{"n_layer": 15, "d_model": 320, "n_head": 10, "n_kv_head": 10, "head_dim": 32, "d_mlp": 1088, "vocab_size": 32000, "activation": "swiglu", "norm": "rmsnorm", "norm_place": "pre", "norm_eps": 1e-06, "positions": "rope", "rope_base": 10000.0, "rope_fraction": 1.0, "qk_norm": false, "attn_scale": 0.177, "bias": "none", "tie_embeddings": false, "parallel_block": false, "extras": ["capped logits"], "init": "normal", "init_std_qkv": 0.0253, "init_std_o": 0.00462, "init_std_up": 0.0253, "init_std_down": 0.00462, "optimizer": "cautious_adamw", "lr": 0.000898, "beta1": 0.95, "beta2": 0.99, "weight_decay": 0.22, "lr_head": 0.00756, "grad_clip": 1.0, "warmup_steps": 364, "schedule": "wsd", "decay_fraction": 0.58, "decay_shape": "linear", "final_lr_fraction": 0.05, "batch_tokens": [65536, 131072, 262144], "seq_len": 512, "doc_mask": false, "train_tokens": 877600000, "steps": 6205, "dataset": "wikipedia_en"}
MLP neurons of a small language model. Each row is named by its layer, matrix (gate and up: input weights; down: output weights) and neuron, and shows model dimensions 16-143. Each number is 128 + 24 x the weight over its row's rms, rounded and kept within 0 to 255. Numbers have three digits each. A neuron's up and down rows have the sign that makes its largest values positive.
After each neuron's rows, "fires after" lists the tokens most often just before its 100 highest values on Wikipedia text that the model never trained on.

L5.gate81:153128137130100102131148120140131125103110119157128175152112131133119135155107135078134119110151179188095143170125123091122125150106160130072095150095126142111104134139142160118120119125165136149089172171127111148126106110159181109177157135086135166102113130117151128127123106102110182151137134156097138171138109139116153172156151129156130134104122124083167125148100126151116135192168
L5.up81:155089144104135142126075131099123102150087143147144102112142150077153167110144153120113134141091126116111135165157086116108148105123149146139134203178094051137171116140101116152094170137110133123081133118150127122131113117112129167103107116118155119117132095105151129137119112151124167104128129105100116152133053155118126138120122164168133157116107159122143135112146148139162196135083
L5.down81:121126179141113110143138158137110143083099138125185168115116121107109150144104122146142081088138146119110134152149139122133105147092107103076121147104116129160125103155150161157129135156130124170107130142127121120136152092150140112169176118106157191121104142109070129137117105117115171133135116142140144142172106151087125131138123147101129146105100135087180130146119115155112127141174
fires after: ",", " and", ".", " ", " that", " in"

L3.gate894:153119128158161116117114141090124101114150106121131143082157077088121145158115139117107102156141132142133079181137153161150153145115166109102134138154102184148175142105125160138128128107173138154169122137146133143105185128146085114153142094125168126138129115135120096119136111171158127113134120092145124117116150104136133137097136086089120152130106078129116116109121135090124126123135
L3.up894:131137125143144081104100151106138140109157118119134156114137069113136148167127166156131128133123123134156082152136132182186124131146158100108151176162119130156162113095094104118132109097166143149142124127123132164104141143143106128155118124146169113113128101150121080151101110174168176139164172100105143134123123128159125133082113111136132091134147125140106129099124153066132146140155
L3.down894:121102124165145123146124133088127097148153094117162134086136100121128127157101157159099103151108112152138104131153128114134175151101150132118118128140102134144147116098126145136145129113148122125150129163148040172097160143147090137133171109148172157131141131118135110114130126163135092124134000110162124117114145094115148144108140087106114145118101137121139107099141129070106126105121
fires after: ",", " in", " New", " West", " to", " the"

L11.gate922:135129125133156109108127143129167117112126119086119125112150147116154155108127137177083120172105120159099103154117122159141130098147148139152151099147125105139083133122158155132144118102135124148123127126114128100116142136140142165160105134118163114147103120156139119133158094142128130145141173136131151132140066136083127154144135144105121131145103110135151142156100152151147134122141
L11.up922:134120127117090135081151131161164111127124151101094088123138119144134114114168141133159129171100159147154122098075103155109111157137103151157098139124109096123122138122133116076161148070066147141137180096121098136159130134096109135136096191150155095127134155099103111135142141134138197152138084099072113113110121177102131120137129144112130101100165110124125139144106140127100151118089
L11.down922:119152124119114146129104102138116162142151104129056136141124136111090111144145162128116165108112142136153141069130123130130079094106143101120123154090094135155134134124129131128158142173105132144130144142105130143129137150094100150111092099130095132148143114108151116116136103107153177140115060130084121126097176132113109128130135136155110108147134150121093114139152149156110106154118
fires after: " |", " ", " 1", " Sak"

L3.gate889:093131143116129100104187095134143162130098158114097156126128149088118120151116131150168114151131114112136109111131106118134133134108133057132151123090173129117057130125073125121114122134124065111138113139147135212151163148125128122163099140128130114126125118160077149117136096127097119110133117103158083123135106105125149164135147136133137104123152106111121124134122143101120138137125
L3.up889:126120113132106119147172112114125142082128119145111108146164130122121147090110169160162134149142167144114114115118130100109125140189166139111170135108099114124162076176123133121110106118146098150112117074127125118131134106121150133154121126112142122127103085139136152139140125102141156122133177127100127113111054138115128128081111126109109139106166134116135092141135137116078129102151
L3.down889:100139133104163109119164080122160163171126136104086124101132155107132132154129114131140131139166112126112133109133117146109162111113159084149139121077124125095055135135085109126129113158117065111126121144156186205140169146116116111151110147158137150169146132139078165116143123150112122113062112116130137121138116123137132163141121124176108118131146118088116146124105124123144104157113
fires after: "|", "-", " |", ";", " Pok", " ("

L3.gate572:159140152132128067133106139140112126115151127113122156119169100114090161167147174123101168104138130155129098134157109159132130121144163093102161129118117156098144125116068109128125131153157126144142133153085132140148144137152107112171130094144144139081137146132159117133129088145173137120135163128099134138129147139154138109125136123137150130112135096133124137101124134116124139105116
L3.up572:192147130151152130093140144110123101167140115111130122092165091079113149189140146117117140129131117138122092159183145117131178148093141115118124099140149135144159125097097118147138118107148147113115138177108133115130142125118113111122151116181122168107123145117153128142122106152183135140130126112135144147101161094154123149131155101124131171137109112145113136094166123135113134097105
L3.down572:171159109122139111128119156107135139168130083133154122071151115115106119172125152118140111147122126135139126169162155097115165147106131163114117124135145098127155168087142142171152103105159132108128162168146043136090090124119114119150137142147127166111147137120116139116131118138144128154110023139130122141145126057168139129164135100111137162120101124113140155098163128111086128121133
fires after: ",", " San", " New", " Southern", " West"

L10.gate916:087097141132127097161184132133096096079127125113140139157083141133108103121122131161147091092141161138114130100135151083141113096112108136119089127082156117064113121088154128119163112132173149118133137102159156123135117151138103154122129115128164144124110135130120119129157155154117112168147150114129151134118119123124108122106151149079121121150129151149128147134141123110112178128166
L10.up916:136123103134127108084140127092153095149125093139136131151124158144131127116062126178123141116119193142130147147117099166113150170114098123104136148134077129123126103140133123091124122145099116158130106148131134101090125145108073137094137131102128135124157166167174109118173133127110097120153120104117059140143174131120079122148145159119127105126131116126152120109141124110134133139145
L10.down916:121103102127133122089140137177151122177109087088133131121115100104113097125143148152095138119147106105131147147104154100121150155172173149110102121156104107121158102106119098136132117146104141120100117146129112124110132133079082181138133107120123133140175120136121120137184159148141093159189105138136146134096163119122146097107110170166137113119134163080148134106134142125170136112171
fires after: " |", " "

L7.gate410:135172110116106122149128094157121089116148155125093134167131124134132154100115100111113108072120126185120169135120129089105172149158114111121178153156136092103197109155108131141137064162132116130092149114132146091127173111137158091089104122120113143115075121113168101131164120119148160126162143152116147126108108107134174109106129105107143142143139096137100166167127142118131101141119
L7.up410:091114166161109157123172095136085115151130125126096098144112128128120192145078130084146074150124139112153139200141101146093109108122111124136145105108135147120124127109127184122089111133153109109132119120096121135132105077148142128125138135116116155125122152119148139180165119193138141134161131105122116115129131149144118116114108124122154104123139143156171143131138144144123152163085
L7.down410:151126127156149139098144090118129156129155134102190151130133164145127128098130128135111158138112133112078145130144124133093114117110150115181082121139142125149120119128129068121141098108115096130109067115119142104121109132134112156170132132144094108141096101131131180141155160146091155152124052108103093143123123133160159171156120109133148058077126105129104116101134126145158144128122
fires after: "\n", "-", " the", "|", "'", "W"

L4.gate490:126095198155056139142149062171142136079130153116107138116111138133145141095138128097061177149099099145145127136158151087114115120139132099106110133141096099089108124148097135143110118124117141117104114135109100136134166092127147107132081127128160132127085152127163162112139105135138153120137136096137149102123089137132125145112103118181179119128156138153112138113144166077144105124131
L4.up490:139106201129103135131122116140140108118130175129127138085071108115158135097142128135128152136133096131126112154127101134116080123075120121093103104130062097117099124133106138086124130099130110154151098111148128146154163124163036117154119102172137125128100137117177123126124115132156094113134121095106117101140102117109134149117092116119198124123130142151126104120119136081138125165101
L4.down490:139145101172123161110112145199121141117138140105117135090129175141128146118124168127129147132130174133169101109105113100105107138094075106106157139129114082152121126110111117094130104105132122122175133153129111116100144149146113126144122133141126124129149117113136160105126171145135085100120000118138095105122152102111117149139122120124148095130132089114108132115119130132138155125082
fires after: " 15", " 16", " 12", " 17", " SB"

L11.gate283:121131136105128104166123147150122175160123107114089177105120162156149126118116139100084115122097149098129138139105125086157129106117143116145158089112130131125177062104087162131179127156129100090129092103115168139175133104142126127161116119126118128119128114096158125169118117136105117186162122123101126118094148143079113104098090137136099100184184133139103119131149160123151112116120
L11.up283:120140115126129114130151156130132137154164066095137141103110149128100158159107136132086126074098146148159158114117132132095066126097146142134180105099078099142152132120117152096158111124124108074156153108152148135151092092175140181135115125134174147095121121119164086123136121166132167118154123147138159111110145135121164120113116095117157128152162170133092140183114125125167137115095
L11.down283:166149157088169096115122117118095188131110155110109130139178127138130159138130114118123096136130131114123125132109176107111094110128088118152125078127153129106103156143137096100119126094162116139143083136171161145127119174089121119123160119150109139100127194155155122132157115126136124133128071146146068128128146133137112183131140154147090117145072101120114100105146092082132122105117
fires after: "\n", " the"

L10.gate609:109142113122120157151092110114164159121113104088152111172161102131115141162143106128109171138121125154077166125150113119052119138162115156122087126143124093153091131137153144135090128110101111144122121106101130154102092147119081172127103126113169114147125175158120106131159126115186099143174159136134122107162124140157169131103119111159157125100141130099117110145111129095093147115166
L10.up609:120112163130146101120154160147155154115177122111087095140153088101149134148142127105116143089083143117151114117087109171137106121153101140133101099104141138117144136168144138146100177116160132130145100148140109078107125167115091137138138157119131109126113132076140083163121140113101133110176139118155128131134097118116143124133124150165120102124096137107165146132121161157120141118124
L10.down609:125134085165126150105125132138144173148103110168139083093117106123128101160149177100120144146095139135138135144109108165085119166126111118163135118105106127139135107124123092143102109124123131117150147136149191126090118145168120119148115105139152078132187106135165096159143125116124100149116083146144148128107122128168156140175104092117112098154085146132136126122098127166095144152160
fires after: "==", "\n", "===", " ===", " =="

L5.gate1031:156096142132119126138095132108134114155095091123138092167129141174121141154110112161134113153136116126129116106138130147125106147155130111173140141132137113120184110169145119173111138134132125148174126131125139165129105117124137100185112126173162150135142158121167106101167170131099163164135146118124151151125088106139115140130139152105095195138146157134167179109159123133111115114157
L5.up1031:143124156123112137127089130127146139137163096116128127151130149101126104112132127124110110134127078117144141164100136172113135145115146106129138156096105104133138106143136104103097115172133159151105150107170127157155122144100155113148108149094121126126139130114132082156115096172111129137131123116134124124098153137130070132141137158122089156162100157064124105063155132166106118119094
L5.down1031:146145140116127117171136117099120116149148100137118128120134159117122127131126134156131102142158132169164175101137120145095126155111157148168130158092115111163131155107130134106123147127122124165140129111152149130127141119084151144104114140114100130124106118115132127150116116160142131107125000078132123168106135085156115130139165137133112140139120169099157103104170146127134103084123
fires after: "\n", "|", " *", "А", "OL"

L11.gate824:159134147118131081148134145111118121103163123115149119142120131108124153143131159175143126120104121137120083173100103122115115179154106146117176112120159140118167104103143186098169185147123128163158171114102118099123091135107132109098120161116126129070126132103126103097107111156109113134118179145123144141118117138110120114165151156121101065140128166163151084136142125162115130138154
L11.up824:184159124182123081120106157106136130162117105134124112095100145096130126111117136159169131105107110131159179114129129140152106128107135157130152132094138120115149131099145139126132132133117139131125164152150141137115122099090114157113099132139109125104165095085135128109078126139100107126125059144124129167070141106120099103130131121135144113108121157161173145125167083133104164139116
L11.down824:123125130166120123106138149070145111139108102126114116112133126098110093124133122130150168094122176137160139069107140110115117106106135144112125125113082097111149117104113140177136121141175163089125144136143135146138116134140110106137107146124131157115183120064117109108092119127129155165125064131116120142082195125121108132114139104113150086110166138149130139118127140119112131124102
fires after: "\n", " ", " |", "|", "'", "s"

L11.gate346:095145150104110106146166114168119141135130144084111150136130130162101124152151149074134122135162128132090080080118120087107144092114119144118107139128124118183105127128082110092114095151112129162073146131118118134108139157129199137150120143103115132135051130127127130090149077187151173135179171147136159139155146134111147092109084116134126111122128116104131174102127155132125105148131
L11.up346:074109112111087149124157071102145103106142129128156103092115158110113135138151149159139088140119103144116127123113127109113167108143144115179111108113123083088121176122162139123140122110137180111172076156138094147116135142098130143094126138123161117147138082112119090122103132132131151124138094134161142139066152111173117121126118114140100147132125126116162153113124122141140138141133
L11.down346:109121100137131126124103114128134075163136147141192142123129119157146136122167177116108147145126125160131162090138145122114142148151131142116163141130103154090118136100150143142113120117125127147129144112137048129145156066103119138130094137120090110130133108101114101099150137120109148135137053163109157090095138130128147135136139101141143128111091143102159148134144080092123157138135
fires after: " |", " of", " –", " ×"

L5.gate306:118128129117105134133077111150116153095137152100125147128151148160144124138143112142126161123136107118119113095136122145119096158106122081133152165116139155122120147117101150126161107101129081137153158139132132109108163147170115148137143134120147102090125137143156149095123160168106153147115148168151104118147109101127129195144092102136150094135180070154133150121101104088142113123106
L5.up306:134143101148101160132097115166134112102141124106114128119146136158166130107114121128134117115113122102120110090137127113120121155110151091123144175142140157163124145102115130136118104123141084122155122124143103124149154155165123152150135129143107093116121101108122140098132086147103133132141157132140111114130074129119121187127089106098140078119159118135137119143098151101148135172109
L5.down306:120165111173142152124110123128109116116134117114131100101153139141140123123096164127151125120130129148117123141145108119119114119103114155123165110136118136123123105103102131131123122125149106115143141150102152114141137190141139155116135153121129146093155114112100152075134118142140116102098000149140070131151144083137138139145095076129132127096120075102125111109136106096147134116087
fires after: " in", " 15", " In", "In", " (18", " 16"

L11.gate463:080121209133129133172184117163101130136131112150055148125147146167109147137123169113142119116140144147135106181108134141110122117118153125138102095121140154187111150125148115134142114129113126166135152121118109165117145108143144137163145156123119134140100119173098131157123106168103109147158160128141120166143074105113110112135119123135112037163135103112104090101134137125145129164163
L11.up463:123140123156144149093124149118115145159117141165149105062130126141153144123122129146138108122127138134170180111122133145154141163089113113161102160087137116122110144127119099154173142125147100094157165142162103129120172125091115140145138124175140152151173100127138180087090160104102105124107070132144106117105130109144101124128154110124141145146112134139151148101125108126120138133134
L11.down463:110115128133119142120113154128141104155096142130098104137117122117143113128152112137160111089115151154156163084155119137102137140095136105148115129113115081125143092167083102194126133131167127099140157138150063146126143131132137135142090123156128147142156123133132128142120135120150159162128056159084099119094175108117106107097122133111158113103141122119105129095132169094142130119155
fires after: " |", " of", ";", " Di"

L10.gate424:151114135095148085166180163106131150130152125139118128128113124113140098132113119146126070089132128163081157068132160127116129091128153129115118132110158147068109128095139133123099126163161144109129127118105126112094133120126133151146151115132173134104105117141107080150135086119114146136153151132117147131161115141127129089118139093107124081114104121141122179098127159165080113180107
L10.up424:092128146132152156146147159127178115116120138159108109130095160141138141117151127144100106067185126131087119127107149121121156113147089148160121094162136110126127093114172107131163136165120128112139148141126145075075155118128118105090156135119127101128135155099149177125106111142168104123110155108125151107196104154149089103147112144089114108118107123155130193090129119131125093151148
L10.down424:102150137153095146105110112114181117164131118114084150144116159153159138111148117140129133091105106096124135099132124139156104120104152134127105134153128103170186117192065126151140081102087161123108124117157152124149137113129095103150115150140119104114158148147132102124143154121105122146101068144126151158093113133103142123105161104132124158132155174144153160160115141111152126123128
fires after: " |", " /", " on", " office", " ESPN"

L12.gate942:115126095161112151158122146114148155105134142120129149173188140090094177161154106126172103089114125152093133133134162093164061115146111169103127133148109149118119135142145147116112086113123114117152137118105156180078127145119127138140121164110136153130125110131090122103123140116136125141130125161114130149127108131108188138121112158151098088126139124100091111137117120120149094165109
L12.up942:137125174119124140153131140174103161112133130114093102138081090149097153088123115099152118118128124161142100137146129101138108129134123158101154153141124121130130100128144129126155131121068106101125101130107120148124095129124110119129140124121110146124116118083092083151134138157130124114171132109080120147151098136152140137134121138121124127148136163108121156170120156146124158153132
L12.down942:120117155118074153154133100154095135124124115101071103168184107084128202153190131133161116115183152121168140105124143152137128139099117112119078120120119113113083150125149124104126148135106129158122128125178156147186114138098126119107158174121159127159127129160141156120137093098152098173129119139146127158152088134122149165123143094122134124100092148147145107083146156112153140123094
fires after: ",", ".", ";"

L4.gate547:115126107123120111134133153164087121120135107138109131153140130102116110110141120139158152140129171147150086165142114091117133142141156164157117132152147164141131081104142157132135108123170116147085117146107128137136112091126139128124160127123154129152166138171122139145169065125132157165123157118104153157153145131122104101134140084098132106144177097143161145152119127109113100148124
L4.up547:145130080162117171141110133118106135137079149150139109130092105110131117149121131125124164144145129175131103096125151094118152136140142176129142099112126126127165150110148135138105167116135099154131124162140095113103121116138117132113111148121141124159139136109125127129164102156119111097093101117117139121121147121131144119148141101123137113139144112099145085143140061123121125130114
L4.down547:171176135133085149126112100117146085159096174143148128100142120165122120108120128103117116108122097154091141115121102129146127141165122137128136088100087103128112127130134166117126110116117127090157131131120070119117158167089112112141138118099144086116125087085141117064132119112110108118105004157137127140109137113161129149166129134123132133108109128121147109157134114126116113145113
fires after: ".", " \"", "\n", "|", " (", ","

L3.gate255:143117147135119119122142107127174111100101120121100145173117141144139098115130109138159150152065152157154089173106097139118128172174166128115131111100122128166145078125163137125151105162138147125160129115096100097105100135171117159141110073117121089117132106169158148154109131117120146124150175135107123132126160146137145092152139138118146156126136182115095115091095130121176146154142
L3.up255:138135155136172116126124133115173130110105101119128127164117160133130109159122114131146128199058136141158095141125115126103160203165150179120129118086122129145182091106163151114122165180121098131176133152123130080138093140139132146142123104113093109147137122124182139107111132145137106074132136147123117142137148130147139067135114108088157152147109156081104115089115124157139136170139
L3.down255:152167139168137128108137119093167140148100091126112116136086180102153127125104103127120103157115149155168124109122115121154143163139126171132115097085117130107135097108122180149121138177143126150158129176104173096136078091125122124131116118117099122135129137136161161120118106135118113108110095145128088151148146121177144118147136131136136169197134161096080116092146115110127112162148
fires after: "\n", "|---|", "|---|---|", "|", "---|---|---|---|"

L11.gate562:140109120118145098137119100103175095126132064079173161115135139143142066152115195120145102103101109140115149158132141128127121123158144157127162093112121148121160101136091104116137111097122121140160138144093122112127119137115140133137106166126140137143132156153136106079139112136087125150130147149133149125126098128146117149137079147136136093123121146128130094124121130139110121158126
L11.up562:121134117161118092159095134117150131116125117123151114121121102160151119142130143154175141133096048135131134119140138135097168145117093140126159097103165093113135131115130091114174149075115113120126118152121104096117109100121148169119136174138107142136159103121080131102136092107118149150095125136124097109098132127120113130121095095154133119131165194142146138141141163123091161137112
L11.down562:116141149147097139130135113122166121141138158195093108115108124099090148120139139117112173108153167137100156076137135145116086085101151087117070111154118139111111110088084105099071125149163134094130150110129111150091140144135153195114140091136146140160150112113144137122077122132121150127153074144110132124095113115095128122128102142113122151161138127147146123094148160140143130138108
fires after: " hold", "-", " |", " ", "|", " Turnout"

L11.gate1041:090142098122102098126139125139162132130136129105110148105130141113131112101101104102139118156112120150131135119127127097103149125145124157121159142110120120153114120130122132119121121123146164138111097116133140099137161120140176131134162171105129167098118128149131108134119127102147098141142128118122149123158104135109179174091119138092155160132139111168120118156108130145163119121125
L11.up1041:134136117127125087122074127145122108121137139124177097127135066118140118137107133155100118156137107108150145179159125158118126112151186132110073120167125150100138102097121162082130126069134114128096183122131122091120123179117091128101118122129113138137091113113126168090162113155176166100150126139131133125106120151127104165165150129165137141119149136078146104141108133121125136137116
L11.down1041:143137116141118127092136133120162132112118116121100126128087143167141139126130125120145117145122121128143125108145098154144118145134160100161105122104125088131118124144103145142150142119166113108166108149136131087170102141130116135160140134148119178149153141127132133051123114159161133147100105110124131122092148145111108145143113140142141099109153190084111154133116144144110126102107
fires after: " 1", " 0", " 2", " |"

L10.gate592:151132106084087135126156065147130131146118121094089122170081149104127156129172159122151151145118113143122135135105148095131100139137115175134114131142108133123120127131114141100116144148143125116136128140098131130152128120097161138143154134157148128155118125139117122125131117135133165164158137129128100120111099132113154151095116119122114115122152138147116129129099117132178140149095
L10.up592:062106131147150110117128158104126089164119116120108126148107098130128143121158120155107140135154134106133130150144083127106140113112102112140130160128121119108149110135144102086181176112157125141093109130140106124127063124122161143119112101142115128104097164110092132187129084110113158111145119135101140124117100165106150145125131168129084118113131168081123118128171131141119140158114
L10.down592:106112095129085118127131142164111106155147125068130111118188163164096191126106122058155115097106175130120116096126144121110104129121073119105116100092150111128089135128102099109098122181098109115138128123148159128111145143114179113138124110098114152164125120115097124099144148121093111180144137150102115098153097132151154146128077135127110117133076160154148126123127130136123155133146
fires after: ".", ",", " that", " and", "'", " so"

L12.gate850:145133164112117166145139168148151143158079110147165148149148109155102146091129133115130149102134135125127149163155134098095093108116108162135166151092101099155128090112160126146128158160086127140092122129107157133122090111170108111148157138114135160123107089121136158129144175087106158124144123128076110111121075132124117136126114160167104141164097135101155093122135142124137119114126
L12.up850:104125144123122081163144154118129139165131157112136166157106122125107138153164198137158128133117100134121153103149148138108151096131144113103119111110121134159145135091062161099150089133137142149124105129162134111123115088138103148120143160114116132097164131113140110143132111111114150089156126129131180133118105135110124129123156171127198151140132122081146143109151131134088123138121
L12.down850:122146108128150161119095155130123117094151095162148131143120170106129114088141069084109120087151167126133130119112171116131100139129130130164133130166129097156118118147132115110096154134128144123136153117136129119164141142123110093114140139180113132157097069121152098089085128135103138143103071146131113154160114174126142139141124100125108108141120142108124147104134149127125118141140
fires after: " the", " only", " first", " was", " |", "|"

L4.gate265:116118153128105092113143104158138111130129128137081097155164126122115117088100125073142125079104120130103139127116108143143113128171146177135168105153123136103149119105127140110141116090123079144124150117119116108125123124124150085150133134114206085120153111119117098160138124120148134121142136135076155153132035119084166112106121137132165099079133124150144127138136138121102143114174
L4.up265:168124110124110146156132126094122119102123125126074147139138086117172161139077149135107114089117095104151112157123154139120108115116140169119175130141126148090141171103166171116122118133120148092116070146100136163126148128106093092126112137103128179147102132112135145145117109093148123150142120116108115122163132164117143162111158169131167111113162162164119128091182144128147135173116
L4.down265:178156060138127119150104122091086161103138115128068180119125126126149132129104126133114116102137103122132113151091155111146084090091111130130152146142171134086122122064135163149127126140092114119124085134102146162108185123104138115113121139107105160157128157136149139105110128146099134158114059132122121114094157146112146167143135139115142146142157130178126113098214152143126132147080
fires after: " |", "|", "-", ";"

L10.gate491:112108118128108136171149149108104067151179123111102105097109139119149125123067151159085093111100124153142137090120119121134101142097142098111155161131130105129095136154134078122144168183109102129135139145162125147129137097106099140160123100118160108121128144117135116144117142159135130119174153113148134143106144135135076113116147138086109143102125187109113104084143171110135125082141
L10.up491:131122192114165123130156123143147114109154085090111150129134120136169130103125149138129147162173133106138179143153129178121085123124100163093157111120115125142121152105061112108166142156107097133149123150124116126122138137127125109128102129113135166099143123180114169130139100125129186122142122085136122093139184154140139113132106155118127111110145131130118156090132119132135090151150
L10.down491:137120144131085111133123095191178131122128098120091141148125102093155120125124120091148111099127154114130166123160164115143188102150120130130132127119113117120144122166137100139113155150091132086149108138161109191147130122121116113118129126109172149109104124179134125132135148122139115133131127115124147101118153128149129090101114124119177146114133155110108129123123108124137112129115
fires after: " |", " ", ")", ",", " 8", " 1"

L7.gate77:105126177127096148177154138124134147130109112105091090117152129097133097139132148154176134145110182125144175092138102146111177125108153096103104137124102109108142110140142130142104098173137154181171132122113124174148113136149113131156146157123110126129104120180120135119163135161120160129138148162070157131164149128125152060150138104128111178100163124175160135166161102126155129110150
L7.up77:100113121119060097149121133119132144129153124122135134143177186117160141153123142105150121147092108116093172135165124130090146175138181149124137158122110107159169109155163162119099132145098131104060124100156123103125087095132111108153138109088095121106155144150160142146140159105167105091166140134096101113125117148195153104082132142094151186150108154128167142117132161115089157146143
L7.down77:102132126132096165172130162136129188147094103108106102148132125088147135135100136148171102146123131112123136154142140125139144169126176111140123132128102122126116107152108148166114128144132144133113118120141167108161153124099105104153119142098114130118136098153159136099110157195155137131142102140060129160143162128180118107154125121134136151142099141175130165138163134140149101162108
fires after: "|", "|---|", "-", " Bronze", "\n", "Personal"

L5.gate26:123128118112077097132109073165112133158173123148131158098196105135096178076121113126135146136129119116122108154138113128135138117118155121136126123103136155094152136120123114136094107147123126137116155094109114158148108121136121163134153096097122103130128133151115131115112119141132132158191138119132119110107121148088125124150132141088132100109124132154126145150084180103111117142116
L5.up26:131155134094145141108124118118118143157136090130103132083111110100105184124106128144089133167146098186103114152147103123165130135151094100106124119144188120145102132159102122120104165122157119072125122087146148120148094111136144168133144098105140136146122138131103139126113117117168107121118117161097090132162091135112117132128120103094103121115131167168190141140117189115205123156173
L5.down26:123119134115114157109119131110120140109140090132094090075100120140107156117110121153146134152126119137154126127171136138119136097139101098092121133126175080130101128147135102128118153146142123085110118098183152122123121112112136129133132128113107137146149132090097123116123135161127130137145021156103097123155150158133116116102147129105095126131120195129177096114137137119178140172112
fires after: "'", ".", " ("

L11.gate466:130151133087164112140141114133136163092123113072138137170140120157079120148128157119122134147144124184114068139122110066138144134130137169105148167119123149122119141128121145106131147104118127147088121136110172126128117149149136107139108113083105090105086158146122130114128126168098171145124171142095161149155081163134149123094105123135147119160137119126130119129138128164105105117136
L11.up466:160146115142152106102050136089137137160148105129145155112117119143125135145112150138104116160128112132126122132095064158172140136139125154153143147129150113124098181120102151094156138077100125147145093140163126056120110149108150162103141135101106109124140144159127139117086124135093108090121090135110088118112103107171114125131135139130107133117120120139136084149119110157126122132116
L11.down466:115110116144078146117100142114138103137098166138142103141117112132146125091126120140129141147127146106163173097133124144130106130121147143146145121130128085147102108138129144170142131159134150130116098147088123103103141112098139153131133116144151145118161151085120103083128160110094101143110000135139102115117141101104141132147127136112092089091184135089107108103119098132130160145107
fires after: "\n", "-", "==", ","

L10.gate1024:137133191085111133139105135150194133094077122099090124131125128129102108135181158096137148153103157132093125156155100105134114103121179146158111092161126164155152126142144154142187148124179111142147150126087109090125147132161130152143109144095118100129091108095113128164119141125146135113162134092088130163124125129105178091129127137136136163161161086102102100143103128122141118116122
L10.up1024:136157146100114094100156161121139172132137162116125130149133164107144150142170101100130100152061151141125111156142115137114178187158128146132157093100166142173139137177128100097096191107166087151166106176129139112119134108128124133129111135080114166130143117139130113100166121133156114141141108134144129114124116120155115111114134093167128138136132127122126105091129116158086113151084
L10.down1024:105117098112116131112170174109141131083123140142122079119134185124129134110142130183114096125111137128163093156142113180127133175197105136154094080069116122113138128120142139140119158144149113133100117123121137140105139180137104127078154120142146128148138148190117126119123132097165101118086114167124118118113152105157137148093108123133153095150145145130135150114155133156129104173128
fires after: "\n", "==", " the", " (", " and", " Bronze"

L4.gate239:110177137125054104109091064151154141108137145100119144131136155153117096078151111176129127119111113116121142118122131119139127145087135075163144166130079147085152099122116120128099151131127130153117138130123121150116121098127086112161132103118128111129098121118148131109104109132111142117112154103130098081154107130127058127116117120120151134093125139180057176100087141120137160148098
L4.up239:125111136171093157125134121179123124107140138147114119099154141157170172090145095121117121132134144159163141105125153125112121121115115156139115117130143108161091175132111179111136115114117102162123068124141125175161139142151121137124134124128098147111141146109145120106115152123155109128103123117132124130110117120082131147149109102112150146161134117110155100138102138136126103110142
L4.down239:144111129167132169157114145152092120115120146142140090103159139123145169129153156111151160146164147149153124137127136115098130135096120158115135141131136120160133156102174146120184119101112110114124115131114076127125114169162124149119153132152144130100174158151132154122120153134125119111114139124145093138139130106124135132141122107086151111127148056121168112121126131112134135090122
fires after: " 15", " 16", " 17", " (18", "–18", " 1960"

L3.gate448:148160141137116096138140163134082161105128128112115142127099143127119137130156104137116095167146111090137112094093104117105151170100139110135109119114111105106147122130118105145150081120170135169148088113141129141114170120144146116154092144164164112154113144145090142119148121087161129158109139131099102110152150127177168169162137137132156097135113137137121144140151132129177118146133
L3.up448:157158097083114102117139114124165123105154171166103117136162123148094120096087175099143167117091175116118113125146120131123105124161160117111122142090147160134162084161162077133111127124147113129089103101134127137124129096082144145117103140116125105143105113158123142127133123134113157131102144117128129113116098103108118096102102140102131112084138182129136154151133158133096121109114
L3.down448:138181113167140114131119164118066165106121136122121141155112147147147143104141098137122113154180149088143109134093113129109150149108130128139114130109118122118122110111141132135128102129172142147133105111126177130138160129156144091160090126159152131129156167126114160140151105121140125155133187129123134112166142118196172164175142145143146089126121119134136127142139106133186097131117
fires after: " (", "-", " was", "\n", "|", " |"

L10.gate1081:135102126115141144145196105134156134126127110054089121165152125106075116135195138117137153138138147145132115108149140084116103106142151152156117150124145106121143151143088146117149129106112087177083134088119091161155128124129129117148129131096171162126138149111128110100126138115141169173169153145114149140126091155113148151113095105103132125068144106122118093156120145133143133114139
L10.up1081:137140092141151161117146120105144137152145093081154153143150097118112104132130108087148131191138101150144121097130154123110128118127139152149075171088128120150138131117107145143104127132136119145116126148159145149130115128150126134133154160121127153159091125113113102113104145134172150122098107157131129132141113142107157193110098110140180138104145114090168121155125071139111161153164
L10.down1081:130148134099125126109083142126102122130138157188192110104102124137162143135071132110120145121111147081115145131118125151119131153129089083131124098112104163131110115141152113148127108158173189078125136147123157103111111123108134157150095109148119142117131112122089141178114113092121068096111020108142140118140146088145115124129164142120103096137135149120141127120153134114112113174109
fires after: ",", ".", " The", "\n"